Weights of a small GPT-style language model, trained from scratch on English Wikipedia.
Size: 15 layers, width 256, 2 heads of 128, MLP 1024 tanh GELU, vocabulary 2048, 12.4M parameters.
Architecture: learned positions, biases, tied embeddings.
Training: a variant of Muon for these matrices, 316M tokens, 10019 steps.
MLP neurons of a small language model. Each row is named by its layer, matrix (up: input weights) and neuron, and shows model dimensions 0-127. Each number is 128 + 32 x the weight over its row's rms, rounded and kept within 0 to 255. Numbers have three digits each.
A block is one neuron, or neurons of one layer that tend to fire together. After each block is what it responds to, as a language model described it from the Wikipedia text at the highest values.

L7.up43:182086094179114126109074072156077117158119149132121058090089100186134058153167145141114138099131186155127125140094178075128111178135136127178095153100092094117124183090167125129173130165118104087124123091122085146151188082124153126100134152184132080118111116085130100121201052101093102130152100130075145186148118137160095153155123187119149163147196119119115112145126112127119143106133
L7.up161:173149104142134111143099078189136082101188124148123168081153144147084107139128125113051114076154129096144073163104146109123068138136100132121152148174125089131111119092125199097107137145125107176128103125107089199156162134139138109166145125192153109124119147132097122109175080157098072103131123129088092127130137178098115114111073135009131094144149138130116108117175158090179100176118
L7.up248:151163125129138122134134143150140169064141117145162061188185112145159152170129117075159116133173155171091144087074101151111105106178135108166157133162150122122142142113082155107125101147138190051132153133189075131234195148126121165119203118126150130128136078123153089147150121096124098065119148098156159101089105146128160164134119137080171089136122112102171077123110114174186154134147
L7.up264:151115130100115141121124119121104125131138107176118098097096097094068071145105148096137164144138133090182076105095164075144138095159085102105147160131120145109093139145169122085119183081126185141093120132134182130153125085132119108070110148169213186168169133106090143156177088084099157122170061187111148105105132151128095158145143110097107052151148148069077087156178156165144101147111
L7.up296:178122128105125115113138166074086145133112119067052106116129095059125126113112104141114105173106117172118122127157110130171122106140078109147146153145150207087110150178164100114055117121085111176105095117178107079103162094123161074143134096149116136096128128115111176118102161153158052115158120132161152125115071153118119096166108119138093088155109164130188121062141163087074119104152
L7.up382:083101145145109161130108148182124102094116200100173159170124098084139123125084163104119095190158131092189133178077204116140141117189087160163111123158094107139164070119123156072176188148122126093166120154115107090123101113174145112128150153115096129147134132194095178093128176147154110168149146142121191112115099153131071138115113125157130128160158127116136133174086085121099123179132
L7.up680:153132105157109148124138118118152169079088124108128099121109111128114124113096127154126080149152121132140071128090202171178164204152120111146129166134108133085098163152068112080156133196152106113144138121154118095172156123109098157151201121125142118166114068190185155103103128108133099097117096162143118076103113152087168116199118137119176123159134193086192166124143150116167159092060
L7.up796:083109167088160136142087063157072090138094079111119139170137152155132103108125119097157110093112105142165114143099131109143108165162129149171109169089149143116130139164166121160169129115155125120132142112125073112178100123055145114085141143158123054122153104091103134125113104123078105095123127102104152056142077142097090119151134167145078079169113179196120150123172097149146122067185
Responds to: Short subword pieces inside a word split into many tokens, especially the s in class, classical, based, controversial, Tokyo, Halifax.

L6.up42:163128125098098153093166128127143118135114124156103150123111146116203164084118187104128133115155162166102145124144136116145129174174107121188144148123111138124138126108096101150102138099143137089154080161109191114061080109101113133095121109103144084111104106100139100153163142132185147151122171154150151142178140174109129149109107131098126132131090120137123067090148119077126101130120
Responds to: The last piece of a common word broken into odd fragments, such as so|on, temporaril|y, afterno|on, lo|west, or wide|ly.

L7.up39:166110133117165169081133078105118128114134054101095046121160135122150103181143120129149109110137161098189112094182151139096106127090094137097139101130106095064163105074175051130120123116125164189113148079118153156089080124068123063181114160152157136103150173084150064131081107117163129136135138143132186149108104187117098080143107119142151156166124120157151184166142108129155121125128
L7.up112:169166162104179134148157123128147148113112189205105169105096165094104159121056157099107169154086138143064154150137172208137142087076132137117132110124088138072080094095168148142184105104160150168100110132133129087123087074083120069130120113129144125100113086106171097120134072167122116136132150173072171161186103105095180164123107107107066107194110166114154138147141113115158118151115
L7.up247:106091067172130176112079179084162166130189115120130154137138067106097188140069146156149147121119077108103071181169138141140090099106138137136124150132093179160109145104158069107120099128121159161082142115106211115168139171086112149089089160080130142155108105140194133153132094140117144118155112100188148154117096142139141108104139100128144152147120075114124141144113123088130120130119
L7.up299:165133127160140134205114169104108178172150060084173119149159094124125127131096128076150157164128087130161130161106187094132086098088166106181159125148071094114136115067125133182127109122144053158112128163130086152143136119023128172184143085149121101093153120129108170123136164136118106188033123123152122076126144184144163143101118092118109131117141117123124087090155094147110125123109
L7.up386:168073154177136159140166171099153166140193122105118146132119125131063126057070111140198139131120138126163123142138152111166142193143151166041127108115101188168101107125133075099167095160158155135158105155161187126148154099083132201164157134153167154141158086138158109091167106123122132133148138143119179102066105115148152117191156096123125164145168118165116135117130145159135150159109
L7.up826:086118124143055135128099138056169140159140140089183109157072099154109104107111090123149105121150113086105139143122122099094146131058095135096197133092121141154155168091112180154120145101106129155130174107131125170113071068138110137131106061128130109107068141139153143087132104155057123091165148135157127191146160128137113121130181178128136064123101148175139109158093201137093130111118
L7.up855:125133151085058101140153079164089131107162148103116059092133108141189143123099124112117149139163118123131051068129157151140093068130132124135127079097144117112152147185167113181135097103128137173077079147148173127142049196153131120165090130093183150111195113124156099078096145141134080125166212128154132118129106150182075098103142156112150099175132094159110215154142113162158171125119
L7.up1022:120135073161148157132142119153134134113114079143102136148173137072157142115127118113215166159102171158087130162198145070070097145157185127129100113125123158091098110098143086144127162141111153090091108087122089164134095087161118157111209155112178172145129087194142071127132135160065142148113104170115210081136133121138159057149101130100104163128111095133179104108112110053129108075078
Responds to: The conjunction "and" (occasionally a comma, "or" or "later") joining two words, phrases or clauses, as in "Background and early career", "taxes and raised", "speed and reliability".

L7.up54:141128135168138141125119181139105176100101171106158107119119119079099060117107122089113183142084106059121144133144090145116122138159170112154134122124125088096058067075149129084138150108120129098153115099127179117108124085118107154143128119147144118117151091154107188181100222180097031107076197090132072144128191133093176115129170086080105146155078068130161118156119115121092123145151
L7.up55:118116102134097164186112136071172117164136092115130108139171092163108152147132071176102075130152167149146101146163137090109116111092162156136142108147048139121130118053128160096111061086146169138113081108139144086104169118092186130096139118158107174142153185129136141049144088149082129080087118114118144178108163168160103135164155139088098112127129088173190141191103116138075149118143
L7.up313:095109169161152182158100187170165151187163090139109023197080130122104127127174170151105132097109152097144152109159142165143101151084159112150118156185120175111123098109115117145120185117153092159117121132196105120126186085152212109086121139144100162080105154114101142146114103134174084127093139099113134122140133111120163154140148138142096138095122083146139139122136127085110090118126
L7.up505:191113110167132107179107096091079124124026132091118092108066120091069163127133146096135110085119129170088124144164179161170156155136155124148081141143120146131083150177073148174122143092132140162106085122118081113101142163148091135123179099205118100122095081153076158109173113117114087112151110092154184149166145178138146154179150102109166132139142050085153153124180141114137152195120
L7.up527:136084120124191123139127150103064160061102138172173130134070174129139127163134133041120119160136163115134111169098045139111148126069106171118103143153108041124106137104128111064119120189137144123132111054087138090206178130082126120133082072138149186144152120066129101095144099140108137158138149126114125084147111120152124149180098150107119102156126092150103160138119179179114156130107
L7.up608:110126114136132164129115203104119176105116140058162122133088138085127163192147115157150155119120155135142091146144131132083129090116137151117113065137052105121098084111133153059166175125183142153112074081095064126157124122176092124111086098067165099153154061128125087111102143147161166134086102127094080130172138198110152142128157141093149101138108100145148096169143097137124157143065
L7.up959:143094129155099129162149178134115143088132165091192092114088130096172132100159141130125121076097123102112122102133079109133102156125101188133126102124086075178174072129106062182133146135103150127127117123162089104109123219158121118060098156076135182128191096137124091119076124153154119140099185108094160095097177131151108135121097107061070051138140139131099166144159173141072079161142
L7.up1023:128071149117124126080172097157103089075076169132125109147069121117081141109138096094177080118151086136147162141108136112129127186108141172176158107118152106147130133099135158118159165177087096136100139096125112097144165162096186078116098086155136113180146086132168110143085141129185180135084186164128155128162158148111097107154104103088095142148108094121080118134168150168048129108165
Responds to: Subject pronouns and "the" starting a new clause after a comma, introductory phrase or conjunction, e.g. "the(y)", "he", "she", "this".

L6.up205:120070109146114150112159129141151162090108061098171081107111147138067107097174153187167124173112139125112132121212125131156108132172096197145184105153116119116120151068174140076160179120124219098162131109095155111123255149159080090089120126176158113108121095105129149161150148146200152158111108106145117106146107114145129112108126121133123092129150090118110140156145072103156093147109
Responds to: Third-person pronouns in biographies, especially sentence-initial He split as H+e, plus his, her; also assorted word-ending pieces like final-ly, return-ed.

L11.up247:217133099115127125102150113180195100125085130117112167116109145200214129088137129119138075136097138213182099105108115137109154149116152114176200118189113131146140174125111121088115173090194189084188117145147109123132112070190128136123118098164185121113107161163143084132112083123130100080085138089165140150114108198151071138122150104166095134205158136091132123103161146135121098141181
L11.up286:099122044105173179132149086118160163040143118143062111162120140102166086148198118060132107148124114150162088120106186118116116137154094142116102109104089151092137194080174150138126182110082136104098117170177105041100133144153140131128082145149142157078139144134105139123200107161187123143102111141067124135166187073167141101110157153077108161106144118114132112156128182090142138139116
L11.up425:155141129118128116103134108144156127152120127153122097100193161111179161167133092134147109198102153137094167094142102133136105141145113087119059080121099158141126134170170102062189098166123131089127070113100129103145157079174149152018129133134188097142148094086117141158161146120175144094081143093088064151114144090112132131084100123174131129142108145108140127124132091142138102094134
L11.up537:190134106124128102105099140137160150148154106146185122153113121163185142154150091122138110183067091155081085141102109187146130120094137125151131190127139131080150158150165086142139121174133092162198152084129130081110089149130168131104089084159181106113094110090075171116098128078097179118168142155115143182130144119105187080113179114187137124117118184184152147103111135104106094132079
L11.up772:088122106154158228151085085121114167102099130139127103085134131155159219170171138126154155165232061145087186109146128113131150164136078127188183161117173110127111118109096037089075107097068140114116098161164136140134175183113155116116114161122139123158089212163137129069167120127140107161119076109119130168105158169165119131122098134173145164172129087111145076154139126108082139118131
L11.up830:162087121140199100071061178168074124132133129138082147129138129120156146170143144137132109094067155171086104122078109185134117111135113101176111112088108132110158121080156130108085142162069118143134053152105129085078173149153177085146127140127078163121034150097158110157156106126134153137165111178134127154079091129157078067097176107147133144086114137154152157158130092163112159115100
L11.up845:138165098157115137099148197068163147116121154151081111084133137118125093160179112106087137136103096110103161109088134119115154174136206094039144141091103165110163136119059085151162126169126118134113087151115123099150148184100097131099072085106109100193131123132156142157106102175115114133130185177153159120108122142097110159161114125155177157174099139173148169113093159175139096123065
L11.up959:143093145092113136078087139105109158162137143122111126131181135103156168092149136086134176146161119164167103123127117133162101165160164117117187154150130075117193143107064068086142147140029140140162104219096112197185155174161182113170150180092135142136117131111162131124167100088149162087079112118076158163102148137112143112086156139139104146168084134110165157148123115123099135116148
Responds to: A lone space token split off from the next word, mostly right after "a" (a rich, a shop, a tunnel), plus mid-word fragments such as ja-z-z, ath-le-tic, pos-s-ibly.

L11.up219:147134128143145070141158147083177119149139107113141148123121139145144133108123213150109128112182070158184108095124123158073094110091086129128145151115117098144091119172118096096094144099132156136177127102150138146076193143101126095063080081178128166170052132141160194153161143117146059141026076118183162186130111101120160182172156160129119134131181117187141090129172136154136060180135
L11.up288:130086128120141152126170099110166157169097111097134095117159131143090213094160132103118144133123154166113094186143164104152168108143125044083127133125115058120207116146097118136080138101211107142128106132123131140068104115099116053149169136078080123114085106111153174103110144128109073109056108101110131114165085181094150160162082154131105127132126144139143108047187166120187155143144
L11.up312:170143091131160168135044173101148135130065170090147159151109139089086144109125144139135116157142112071112170107138107149089114153109153128115140115130181067157103097171163056080142122114125101158152059119058132147131129141093146111165103162138135099140137076118090106135163164125147115084128083103084096092147106082092128148076103168103113121109150109095091173181142140160127160183118
L11.up323:139113127194066149097086097089162158110186089102137130147105157172112137177078106104143135145120097094112111097140129104133110146095125111137128173207107150099158127141124133132135119130158158156036096098179149118140140099112107147104046120068103142123088111099127131106106104122108163112094184135116091104102093127146153116135159142125163142142082140170112134110132176149137092206079
L11.up356:125091144173123100146105199105178125119092140176107180122138121160144120137116225181090126143139099123140146173131161113145110109101125097124143189110119161088144127059109102148151111135070145125116118109164172149108125175082165119141121135067109092156165149077143103119103124105155093131062150103128132166171117090119157186162110134086103104114086095151172145132149098152117068225123
L11.up373:116158133110154140135132144123129079043190114139150133126069126123165165068141150093084111105148142138196133107142157194162155197127106144114143094154064145116130160098146123104169108146150170192100154113115102129126113134139157166097134176150121169093197180081125105161082093111153126156127148144099116129107092124130072111176175027117164136129193125134137156135193115161155120134107
L11.up558:112131154123080096144152110078138158170127101138087125134209119100104171076128205106170129124088136078186139154114064171089120149107116161133121095153113143094117142111147090087132138115114146149152149112074087080138148154091121158096126168150165082105109093124148123103156095193090126135159135077098169104104141143130079112137144124165173143152170108143148176090100065056167099190051
L11.up934:158083086161080134114111122146124107176139094069133203100122158138133169140115193110148165131102158130144119167070151111125142178136126100166102161163122142115168187060084141123078190141131121165152120157123112165052212082164157135105104124139059076155159140123159064142114109120161091153143152124168105102098163172117115119102146137138101087128103112105076104118158116148114164160115
Responds to: Tokens right after a subject and right before its main verb, often adverb endings or auxiliaries, such as quick-ly, narrow-ly, also, still, to.

L7.up26:100146044126110075136074122133118069122159179181118166145115127142136205142123153153152123095170150205168083090099158095131125117147129165113092135107187167096143110133112125103121149135103087129166113094185117112040139110163115142136150153131154111129176122112175163116111150121154110171056159112177101190116158136174074106113092090109152132145131148103162157174139189133162085095126
L7.up200:072129137169099099137101153123121145148147065142144130097127099173123178137149190125119111112163203158179117088126151080168061056091123143102080075171140102141116150132136126166143170164134131178090110083140149132148129139093117201093127121079084100079114124082100144098055099179116126118141203168096081140136164171159119196192091113116078149053113069182083106100109140183084160187158
L7.up215:131118114134187086158084145182105054168165061142074080155174150106116120105120183166095152072137048142169122131158148137113092124135116188140083167079090120104166098127136177098095118088088160110080108103126085152122093176156179104125092148139101155124167143089110159156088139113105089139168161161143121171112129139185147152154120179091131110154104166189168166106136185178141105125126
L7.up245:110143168116061154081082128114151153148114150157125117155154164156139166146083166174072127119116138135154131126141112087129179132119178175143133090116114206127156185127132104105044118098093094140109199097135114106124109126147169161113093161067130152103119105147115151158128152219075147161086136121138095154173117157155139109110143119085092067142131107069168122106165154124054089133136
L7.up357:116130101138107077166099175079093117137171187134111127084077138098128131129136145143196133111115090128142147112122166114156091166120177128125144147115125160165131088125149111164146167124082148087070149115121141162101145166073098111159124189167125216118113104097154170106099151070151093142113139030160124083071140132153098139172070145093117115169129118120098140164117113115098107139110
L7.up435:110140122154100154178121073103138162097138162103114109127165055169114167139122170153103154152189144099141086126166141131129086137118153176111115068174124140070118131087143104152075183118120152108128124109131121133131121149101181141106156090107095107149108093156091149079152056076057164148092116101128141158163155133054117122129086136144125182186147101164086164163130089197050151092165
L7.up508:101184154107104170184161124161136140130173069114141155088128116161132172164145198155144158155133125170083109148208127105117105103119117170108154119145110157099137094075107081103082161092088124071176049158127125110096177156161119124075151106153160120135126095163124150082103049101143105104113115107122173112134184158144151194137121059125122164135077134131083115128126118103102086147100
L7.up576:077087169105162101156131179104149118134144163170177152143133119163089170155129176122108121183140141130066140101096094126110125117113178162098136141044155087112092118141076190141119089039116139123152137181130128144117130083094162131184062146082124158084101146096147122126165086088167119102096102108133090124093139158071119102118089119138127159143097108177129125070167130120139096097204
Responds to: Final word-piece that completes a multi-token noun, strongest for "ry" in industry (automobile industry), also railroad, factory, significance, sciences.

L6.up461:179177145084154161049147172121107157158107124095138110176148120147131128142130132087106127133124113138189164126123147151119082027134136074144155122148086092091141141164132058104144115142144158100138116141099140132120182123109082124163125159111098156131115133053103131066170095159150181135123176078099148158092129146096111126108140145103143101104167056109107107125121139164129120116176
Responds to: Short middle pieces of words split into several tokens, before the word is finished, as in cla-s-s, cro-s-sing, colo-ni-al, de-ci-sion.

L6.up885:165154099145068121054091140131128080185177108133161109107125107144174149102190141182153122179164142148120052135104092121103086127127119172166136169070134143134098185142148121132150100167124118109059150108088107155061140120091182122135137108144086152122131074117164148140130114085089144097099142063103142139132179135141189136109080126148120117112154106150125148144147157136083145125191
Responds to: Final word-piece that completes a split multi-token proper noun, mostly countries, states and cities, such as Illino-is, Kore-a, Ital-y, Indones-ia.

L6.up895:095151069137047147107175131135132092086102150153119106083140100127118144126060060135098161151149123141172144119174140157176145138108171147138117115116100160167132206139096118098073070108113141117064126134134085147172109129114115060137148129144127095106131143115113160036130111190188142155191163155065142144187125108120133158088200171107177125124140106125054156065137143166182136124143
Responds to: Suffix pieces -d, -ed, -ated completing past participles (describe-d, rel-ated, Release-d), plus the conjunction "and" joining noun phrases.

L11.up144:085142153184119132166182132137117158120132151119093094120132144145111131148107111157146096148139200123095148049145206115144089128147152160158149117163188180136104086102143168110119124169162134142095049080142118162149132122099199106103092099106093154117169087106105181136102104178188089157114149071084149104183092148116118044103148112119125047190122074122105105085093062133137140157142
L11.up148:142103112216145098092179128114121129077124127122096068098141142147107152168134157146059114119122122174112096138212144143128147078165196116206152130068148161183098092162155128154127136188111101132106111113084122102095097162067154113122162112160165125102166078121151148085133155126188108164056144126166100161144175119127121125129122157106161055139155174118138135166148089141123133205116
L11.up174:147073143128115095151193142133182116176188121167116112142102111134105086092106093087202119107064059160042104114128100079125122110180109145119118082143176097098106058125139130083070132098175169140113111151180115161156107091142092084176163114141168171151120154057112158101130156136119150163090101107149144104159134120137088158086154135129144083074120119116149135164106129143130111142129
L11.up264:117089141177117111107121123105138148106125122119116132137125158123136126159149120179094092115181091116053103134102103096173109093098144134149134127177111134167101127072137118040150179149118143186085161102060079091134107136144150176098076229057099155112127187058136126152138124114122146117090128166175130164124155175130188115085135161145069233156131077157078172111138155122108142176121
L11.up369:149110114116117119130077120092115107101156111139093158165072069144078109113131161130065090131141105168127123167139187153126100128094154127151123162153122161175165097122128136139156116154175149149140114125087156156104138128130195092148075108053090142041177173094117156111107107159206067092092147072112185113154168082115088100128110168160191143095157090162093134168110097138095116169151
L11.up601:141099113183127116087074093211095105148126128135083212150094110168126120116149131100137148072087176114142075113137163206143105089133126161132114153129119141163113138081096164075155138231087121120130188093123107113167116089118135069111103126087137160106120128141153145062159165133122148090112141139135113100126154137165119092157091136114149120104130126111156119165109172118101086088146
L11.up611:097115159114127177101154106088102144164155125158098153136122074173144141097160166152111126196094151159119129168094164125101148102112164141143143172136149164041123164072119114089171122143114169092170097077129172156095116161113103121133160103142106126114113099120185140128101076132117098054142136098126100092107130082134105162142145113095127119190124070081139130114162127196067107128172
L11.up992:098144096135097155171165136128104097162144133133099063122184167108108171105163112112110103095163151156113115110137075154097145122111165169143142153072141165115156153113115122108112152123159178149159095105159200163136099134128120122102130135143087127110146092133085162148146145124109129166079151137077137125096131117114098148138118159116068107066148103135102143143162106057121124190142
Responds to: Plural endings attached to a noun stem, mostly "s" (judges, specimens, dialects), also "es", "ies", "ations", with weaker hits on "me"/"Me".

L11.up76:156077134123151111127138091119130093142130082112066142221130135158073157146127112127084145076127084130149158170096158120191097139114109103149123137149110105179127112099097099156090143126115193128181130111082110142124131123108138055143113145169198156062127143122173112146193146111138163175101187137150168108126085171138129169124136107178155052137131080134108193141111126138101085133164
L11.up229:143171189141196137128207128136177107108135100152110094162067110093101142120145148142150127067082173148167111120169182131133111092096107180126147098098120067148161189075163111050169111115110081126097100129145107147174156111132136076141143092176127165082098095115094148092153133128129117168128113108076092141164092158155180124129122169122090203189162151185126097125124162147128115150148
L11.up350:147108158143139115076161151114167146148101111136092124082127153043151125116207077116088122170091126061111142104166137105119134132120180140132124158080104114173118081077124180142133092120131159108154101147119124120137170110028136149157135171135187086175104140182127160176070182150153101152113134127143152101078108160115068111094133141134072126136148108124094071132161156072150120143168
L11.up407:116108129079165123095152131149109161087145116163146114151081118159153122127146136184104131076187143149079141096116120056149141071129131153141194069109129156130148086092117142123104122139131115137079187093152114099119147136134111146209056142153127116172123165101176121096164128158125146053131167133151099168107184112103102121109209121128130154163082084142128094143123119132127146122127
L11.up465:093126107157115135162175163163161108079134099139101147187179117091128115113118122076103117133189156112122188128156130073154114121083115155144167131148142100135139152130143165092063102057113117159153095113139130161086041127127114115175137150131093169111150102091096139102167143161135089105153137110076111208132129105128145184081158154135179165103053109120079125124095181154140108118074
L11.up706:154089109101077138154119223083184112202201126125145161147064117092145137088135152136082145154132098136183131138151118127127088126140133126073110170132094151096121070118153064152122124109155186153163096125119136157107101089086090130138148142134089141116141132115139164184110157161128114140146106139116124116147114148091130027181122153181138113133141123174148105125112124089110095130102
L11.up774:139102139108152162107175134102155138136116194125104157118172087146122139089097160124131140190150127104101127132200130121132061105106176170099150111124164100127119087138135087063104121132114119119116066100161088088101153166099134096187132155145205165091187093130113127115112211162129115130161085145067105193133160170132157123119176132105109160076149166168113107085161060120110148122160
L11.up844:112120127128122109133183118092076129099165158128185119166130129132110136111098089082126200106161151117120123102147097094149103095119099118116164096095105106169147117123157075096060079095129159096084182121157133092140183112164146140107120062132148144154108153049128139118147102144208187157074136115124168055129170108190119119060150094155129168087160157129084140100156119133157092132184
Responds to: The conjunction "and" (sometimes "but" or "which") joining names, nouns or verb phrases in biographical and narrative prose, e.g. Fredrikstad and Ekholt.

L11.up10:138119108144118093171122167146102133121127144150117142148118162188134081146093174100155090139088160178077176109148109115184133120175156142011145129146098141092080186176133114104155138069156135068172120114124201118138170128062124173171134098092108178046152146147082198099086095176114133158088101118139101080144142140102122124162138081100117126125088055113142088157095170143123086104148
L11.up231:138119107111209167123102177157130147165129191138142098070060172162090133148075095094152143092125059139059183206137105119199138113122103108123109131104121143117060123150153143107191080085085126157167062101123131098151085117128117162065158168112118153144150094104120154162158137123132144131181153156087156179158135133094087120159057142078131108189146135140119137133172150122163121080097
L11.up362:144080135120181085170104181127141135218116151141046158177131075096136197188120163099141212076137146182110117097080135098166107152165117167097153169142112124133154121096083115100132130101136132064154119138124120106142144132136145100094181073164132111164083121181094151115132100099162084126177092207166115132140143059155158121104111161151063130175145113152169150133103144149105123157124
L11.up375:157116137120171136097166118070134137112125084100117126088125156099184182176178133069135193132065088110148203139125144119098153106174153160071163173152085112086088139115124073122116130113132135089107103059134095188228125124124109159091097120137133175134140140145145102145139144128118124085193121126124124118154128165121159184112126114145147144159155136143118138091194095137174145086105
L11.up577:144142120106111142153111114131168133137133167131134154122130136134090153118133128127130061123105100144137156086138128098157152151128093142094123000157127092146143070140142112061136131097164164103114164144100113110156122116102147135100104146145197165117117135119123159130100104169158116136194130102107162107135068121128116064106129119100112116130121109149131154159095161175118106168124
L11.up797:106152139101113086121108150122113128065119129228095120100089089112138067123160125094092101081130125110125114092124079143183158146140153135141138156065115116128127172148083093118092094090093147121155136058112101178156090156076052133070092164090153147147162158101082165112139141139117132142138112146127079156113139174084202162110152099071158147092139167111216128135172066155129116101129
L11.up933:182119156103123137139154163152192203096063120158103140118166198094135130157125129173159136096140124150110184118058141114163127156143182149122175077110125093091166224176148059114086099148068122167129165092116153104163133153116143115060145131127161149125176158125095115120117125104108107147149162136082175072130108110093096174036104141174103116129159116169076086158131136138090153129086
L11.up960:214156135176134165153149150119118110171170090107163133075111106116185132158127092129130115113132155173146114144159139133175159137143113131101151134110171098108145156150126141076166132054102100124152117117112182147117070165116131096183154137099118184195070126071107159108143138139112143082075118141116163166142109108052136133093126138066084119069081125071144087179155173127106143138136
Responds to: Determiners, mostly "the" and sometimes their/his/its, opening a noun phrase after a preposition or verb mid-sentence, as in "in the past", "arrested at their".

L7.up246:148136074090197108111138117112105126191066124155097098133100102118143077119095133163095138179074151188122111123139164166144108173169121151168140072112182119153128111091120164115149174077083186110179089104048108155131119155156085177124129199145097166118178100107134124114122197107135089120142136093101165098148175119133150139123146166168108139084172105145112113097117113142204165149115
L7.up249:190099079127109184112103173128158167111125143113120140140101100159209138112122166070131131098139094147170155121138110144143162119141139134158154134064100111157150111077121119129100157145119181112073104147156168125107116134158218122122188171182125108143130112112091151144121128115162127153105131080118178135131133164123127181112126091148105151173109094105155107081134112080165181101073
L7.up321:151113069146144113045145197146145175128068101053080152154137125177127115172101194147092146134127086104096108148098137163143121127161133096156140128077126169162119075061157105143092079081121201092113195125092137140102182061127155148137095150166131175116080119102085183140114183140135080060131103075141124103086092114139103142150168107091160149172111121104168101153144115169127160122148
L7.up336:122108113195134132116145115112128075065091156111119115114108105109159163140145107135122123138102133074156163134169093093087108120138202146165184067144106140151127147139163084102101136131078126113107090163118163100139206158117088117147146177145141140167192140116083161086158200147146140127088133076135179163155130105105113157095113050162098089184131153088167125069086178176147139093129
L7.up365:126174098118115156160125130107171073155078114126080161118147174138148115176150150055110133128151103184149150100135118054089069128083150095155086145096110104056136110108136095159134180145146127081086076117223146062146085218122064119128124175117126104072166076142111106138179102165098089135174093098116172108082147114074117185147181136089145168164151102095173139135154178153097195111159
L7.up528:128123184116151147142108110112165131095187126100077136114161113147144118099103139076190093145147123102154096102157137146166110107143109156114155171157140220075113120070113082130177105099071134150173129114133191155121118146161172133117165194145153105165137116168127146116125183088179115075143096087070169152121161207082163112174094122164148086088112144143120110122145144169140104141121
L7.up532:119098116091093128146169124138170115136152155132091162102107063082094124092153163118156110139102212161178117151183094103112127127125181151118134131183167157136162112150081168155137155124110172074125195124154121074120109186111120116100151147138131116062174091190137140114124143136119086092111149097143163152156072152124130132155114076089109119119146135152144115114144111150179162172106
L7.up562:142080170128088174149126169133139189151104131123077096154146127168138142089113158097137139121134096105083099138123154111166091105141059148132136147159146113118155084105175140159160168080074119128178104143174117134096099184068138136109155122135145083138128132101154149128096113120200115115132154084138158082106077086133119207112112114130113085171104123144113125173114179178116137178067
Responds to: Fires on the suffix piece that completes a word split into subword tokens, mostly adverb -ly (probably, highly) plus -er, -s in less/unless.